Weights of a small transformer language model: width 640, biases.
MLP neurons of a small language model. Each row is named by its layer, matrix (up: input weights; down: output weights) and neuron, and shows model dimensions 112-207. Each number is 128 + 24 x the weight over its row's rms, rounded and kept within 0 to 255. Numbers have three digits each.
After each neuron's rows, "fires before" lists the tokens most often just after its 100 highest values on Wikipedia text that the model never trained on. A number after a token or word is its count.

L4.up572:107118156105124118165146140108130083124093128131160141096139133147167122113116167112134113116090138124146149139127145132106093131157147120102109126156143129138140103132110100102124133126118100135126090106130163147149111117176101123136112132158126118167158134115141131124120128116125190151
L4.down572:111151162100116136163138108147143145098116168133172117157151133087161135081120124132078160147112102120124187098155133161151127108140151141119130128095160147117111098157094107081136090164136155147143113135105096090125122152154114127116161079111094097148168128121102204165138120144142142139
fires before: "\n" 24, " |" 13, "\n\n" 7, " Sport" 7, ") | " 4

L4.up2497:137173122147142123114143105114140149122140135150088158166111145139164095118087125109138111101130117097142122136115171106117130118111110142177143140124107081101098101128137131166083093087136121142127143126115079119139127132138131129124143106144112091175140109126136094151153133125103131124
L4.down2497:143179136129129122113116099118127151110152123108141149149126110152109123087149107121107126122109143114122079124162164118119153139135116139100097115143105147155150125122055154146124090124133112116144153152111131135139123128147120138119102104099125155134110146110139113136115114112111144106
fires before: " | " 46, "0" 6

L4.up2228:123129130083146137145137137146103113143078121101153101116164116104153086099097128129141161141123131115105114111109109092161149110126123137089133125137082124144134155142137117128140125134141071115107150108132178172136101110097130170083131065137143145157111170091168153096114150101119168146
L4.down2228:138124108116150129110131131134061107125078125106163149120131138133136107157132146160161144126131121142096167117096109110170121138120151115137104106183072126167130128120151102111140145147126070166107156104106123138112082120103119119122142132090160134131157127125097117096130164099124111116
fires before: "\n" 31, "\n\n" 14, ";" 6, " |" 6, " % |" 6

L4.up2559:122084117082135114073150110124117160109104109116164098137142163136086099132101132157078148137120102146117065121138115144105152092194109109163147132171116135132112151086118132101114144111091092138141109166103157133117134106122158119144162156098172141175146138153119131157098157175142157125
L4.down2559:109113129101156131136137134129112106129140137102101139104136130121133097147141124124098113190161145109082098106085109100092158112119139183094113142148116174094144142120145128102085132180128149109115147112150130133140166125104117127142125152121178093109114125112113119129105162115114120144
fires before: " | " 29, "." 22, " |" 16, "\n" 5, "0" 4

L4.up2154:142085145112100145128157133153116145127110141147099119129118126128076112172127098154128133149104147133089130105176121121141084138163151110166137101146122132062102091105122061139193152165141167151094166141095139115124106118103127147145135144133126144201124116118112152108130127137145136134
L4.down2154:095113144127129154142122119137112126140184085186129133143069146203126155094150123105144105132120142136095153170117131130141143098131138111118104135083164173127164119066130090088132149139158127133132166133135114122091131130123146128117161116124117114113130156113164089137131114147128101114
fires before: ", " 45, "." 7, "–" 4, "|  | Democratic" 4

L4.up1879:139188115127161106100093165107192104119154166152137127129126141116131105087096138167153112122151148116142150130093119126162168137077132149133097118121087105129104098109147111124098125179121147112145111127138149137097116128121152178155109196153090129104143118146145106149152065115135135160
L4.down1879:125130118142165125127093161100051127086108122114138130134094112124122140143193115102167129131129127135111098154148123122129160141164133148093153130132102159146143122101124130173125155100149132099096118158120117165106163112123167115146107107126164120153103146114139086142138149117114102120
fires before: "." 29, ") | " 20, ")}" 5, ") |" 5, "×" 5, " in" 4

L4.up388:133104163128145103123133145124141103145135139104149139167136165113125109099129133108158154096102162158101152133157131125101119150151148104083124129154109094157114134134093090135142161136152126104152131152068136148097143138122151135151105137153104119147091142140133148151096141145117160105
L4.down388:124125112128062117134121129116123102110140148130145134174111085130136123128087121144117142121098098171161130145143124147143171096078126101139108114122163123111118135155099131074176124114103099148179132129080086133129128136092137122079077139124139149116144118162121182104136127112136108128
fires before: ", " 54

L4.up2549:113146148123108128177110170106142128159101116129107119107097160137122176142140091136132151155103107108107123156110114129118130149114096142162124120124145161123117104111166110122114126161119169131068152106126110144136148216109100153137111103158096102112102117152133101145140138136095096094
L4.down2549:111112111117124074093101127146067119129134120148130088171170145105085154169132189090084135131097133140113075138148141175139138153130103112142124143119110133172117125133120127155069163118141109107149101129114136068118112153083135137116111095104103107076124138209105091099138109142161178125
fires before: " " 21, "\n" 14, "\n\n" 10, "am" 5, "." 4, " | " 4

L4.up1364:148127103078113100140116115171112111135096059104106106157151141155136159150131140176099116080125116091130086109136124155136124141227124132141122096103131163092150115108110091114151137131171098082096105160121104145117106126133115104141114149172127155117115165136101111109118150177119112135
L4.down1364:123154161139144129106125085167127106070161125121115164167158096125114126085133131113088113083099100127150163132149166118117139150136110155090119096118135155093155139157131115129179157133084092147083140121094155138092174096135177081133164147159120081131078104112107135151153133115149155160
fires before: " |" 28, "\n" 15, "." 10, " | " 10, " O" 4, ") |" 4

L4.up1869:124177134146093158077103105152147103154184143088159139122136128126145154130098151157119127076162106141084144092171088125115096154154113125119096122085122105128107153147094114130106119146114074099081129105078125147174130159160124145108129159155105145119111129128161121144134135110125068106
L4.down1869:117126107122070167132146146138136122149098090163124151156119157149123132174137135178126097124183084104130104129152128110098158097098122126124183127091167169075157136160154158091055128120166148118095136120105138122114140162125128128144121094156149138108094126137157088114171170138158159134
fires before: "." 41, "," 6, " | " 5, "–" 5

L4.up726:123123130149141149148180163152101114116145110102158109164128172147151132137113131171148151139139134140160097136182138168090107158139154124146127086131121131109146149089112123138144051165150132114122097132099120105126141140132147134124114139167113142134123149123146111113127079149088106108
L4.down726:147134159091121126120112127141105138128145120145121130083159096126122126145161071131116108125149098130106128150166102143143138126104079127132124128087151122143158156165133169117133150169176115153129102128109082123124153143111213092111163114095136147186108099138149107138134144096114106143
fires before: " | " 46, ") | " 8, " |" 5, "0" 5

L4.up1097:139116162116168095140133087077136126130111129092150140151142145130103155071096094127152152119104176155133153112115134103134099122126125127122132100128139120153103109131161131146157158096108109084106122147150123116122139113113218192135109135158144106143152091139108120151128098112138124097
L4.down1097:106149118138222147127100118175117154148105145120171129135118113143120140168145146079111131150102137139128131149119149159169146107155157128090102118135142131148133126152191137138087112129124116130120098159088104132147152109133111137157106134115135163105111120164110173160126126124126112156
fires before: "% | " 23, " (" 18, "%" 7, " | " 7, ") | " 7

L4.up249:129087193149134172133144134110127173139124121107091146124111127129135138142123107136143124136081155127149144114107163166155148145147089110111130143125129178129081119150101128108131162108202153107146147155121130101117136150146141153133111132138154103123094138160123138121137156111116122116
L4.down249:165098188151118098133185150110106123154107169099064139142151096120117128114138131124201125146112098131080078095126108148123094109102112107115105120104090111095118135111118092136093145082060096106113097154122147164098094163136135116136101125106155112167130118108076141129165143156113166109
fires before: " | " 19, "." 12, "," 8, " |" 6, " million" 5, "0" 5

L4.up369:129091102119148138148107134127080176157120148166130097106099159127156116087142101123146115095147144139096136088104133134131103105141151132203104104099089124142123120155113089119124090097116143128114166112131165125148142158169161090103156107099105142144163160137147173141137147111121086122
L4.down369:128175145168122112126097144109080093184143132121145155138122128125095110109140098158105104108160149161143144105100138172163120164116114106118093107134160147109144118117172140153144143112122143110126138150142110128104100117133130136107166127142180116152150148093113146174106130122110128150
fires before: "." 15, " | " 13, "0" 10, "," 7, "3" 4, "; " 4

L4.up1803:108104106140154110134129136101128125188161116110158129122111140127086123104114136147124131127137137124112142123142126144137095173152175121129161155110186155161114085125150119095101127171154102119097169101170116166111150115154158175125118117097130110123138126139111120143109145129123150108
L4.down1803:137165124117132138128132113075107122171108160119157140143118118137088146116107117112132128168109131143133160140091132126129088137131118074136105153116121141134113115085155109110116167131146135115097140146132132143133203152130136161155087098131125101126108096140095111104106137124179128164
fires before: "% | " 30, " | " 16, "% |" 10, "%" 4, " |" 4

L4.up1714:115110129117082136141147131157167107117140137085120177172121180084133123158097097138178130091122103104089125123092111108162084099130133121146077110090128183129105097125126123104111104141138131134109088127142115142089119096123131129104113121153116108140093102127175086111173176134094143128
L4.down1714:149076127182142127126153160090145154104153167119085116158127108100126150174130114116121125186131080084134151128126117136127114127098156148146194159134098125124121106133127133155134137113076123115131084149121129171074119102125114115131149124147106135147087146147098104148076148129136107180
fires before: "." 35, " | " 16, "," 5

L4.up717:136154098144100126184132142105112145152105179163160140138122112079140128113146131110096118124133137120108134145155129116137115117135120115172110101120126102146119115163149120106157154138120127115119101126109136114156149101095114134142149166112096097158104106101083088142126084102162101116
L4.down717:129126103172142122135136118110137085102105133127121086129170136155113130115125130126166164114152116109182120146089125114123149109132109114129163108131075123177146099163113112142096125134095117143157118144142096143110144130127121121135112131170061125179186174136100099134140158153170095153
fires before: "2" 37, "1" 16, "000" 6

L4.up587:138102118102101137161119119126118091116143110118098130142092150160128131109095148111135157137128070118126136101130157139168125096119164147143142126133152083127154119115150094132106129176135106148118116105104143135108117139119078114123097169137099135116133166122121162130144124165133122135
L4.down587:135171126109137181157138135115164105070139149136142120189175183140088127144118135108148161156110133145142142149158117132117109156154119124110126112146121101098112129154149162152099126130112116122148092161162140118121097126079123122148160157142126138130125125151137122114139174147141143119
fires before: "." 32, ") | " 11, "-" 7

L4.up1847:117138150146134141164128111122130105114158124135127091154126120103121153085093144118152105137091144122135104139095157114149153111120141096114127124125129090099147118117135130123135109132173158098095150119095101142119122125100072154153107123157122138173074094127093109084128149150136124151
L4.down1847:151148129170137146100109166082068148150133121111112144166147131127114094140100136099081117195113118129169124103152110114111145118141152098138113119097142092097120141166113111145126131112114121154091107154107147128131133090113148086157119169157109194109107130128152133135155129194154153117
fires before: ", " 60

L4.up1077:096133158081102132091124105142160114139082113177139124147097156141088100130097130141146121156132126166136122084136113151102115108105139111120100096092142106177168118115098152109141156103145109122095121112090113121153115114102121142095136116163142172120108112119107136143124133142153128128
L4.down1077:129170125152094139141141162136217138096117158114148156124113101177109151108094126106118115128095161103143116151137153116138121149120110155130112114135140139120128112152146118131101165153118106113140146153071089141121122108097136153158159131160106140118109139143140141133120137165151116121
fires before: " | " 16, "-" 14, ":" 9, " " 7, "3" 7, "0" 6

L4.up1156:171108123106137126112163130115138127126163090091126136141137124134132086118123130107105125119095157073121136167129092156152084124156148144138131138137147172135138117121140146079123178109138152134086138147085154128160135123134125109059129113149175147120118110112113165157103111198134148122
L4.down1156:137142125129100122130132095114161158103141149163151168106162102132118077142128118137110119135108116168140131134116182075112134175121128111111150150120124085142126153130118120160170127123083152124110093096122125183115042145122127164126104102115152183120108136130132144160149117109188115103
fires before: "\n" 29, " |" 17, " | " 10, "." 4, " | Qualification" 4, "| " 4

L4.up1104:090086193141118095151158135171149126132074139115139128104155148141104148144088182171132132134129136115162089123135153128123129140076102165140135089135154121128139139115113192147097130106128099143113129076102110135152116161126111145124127103102130172125146121091139130107074124110141101128
L4.down1104:153132126101154186125134102137146127110132121123127140130127155138137078155121120108123137115185112115116106116150099139118149155094176121151129155112161153114107124159166136124165128127122136130114137126141086121139091117138166151138112158124125191109115105079168146118140079149165132105
fires before: "\n" 59, "irst" 5

L4.up770:143136110145148108131100120104113165086168125135093107104101115138117150139107122175167066114129114103102136175144105163106142127149122096112147100117157101114148142122151113108169123118126127113087126117156156140135191104122098109094152134124096157107106141150139141102154089139185166107
L4.down770:135143130149122117151117116116139111117122131149128128160142127118098111136172161098124148118139126120160179086139104117126134168148112132179117128128158132103098152137099166100080149124148171145120108109158113146105089090136127126164151097121124079128154178148124117084156119127148156101
fires before: " | " 17, "0" 15, "; " 15, " |" 7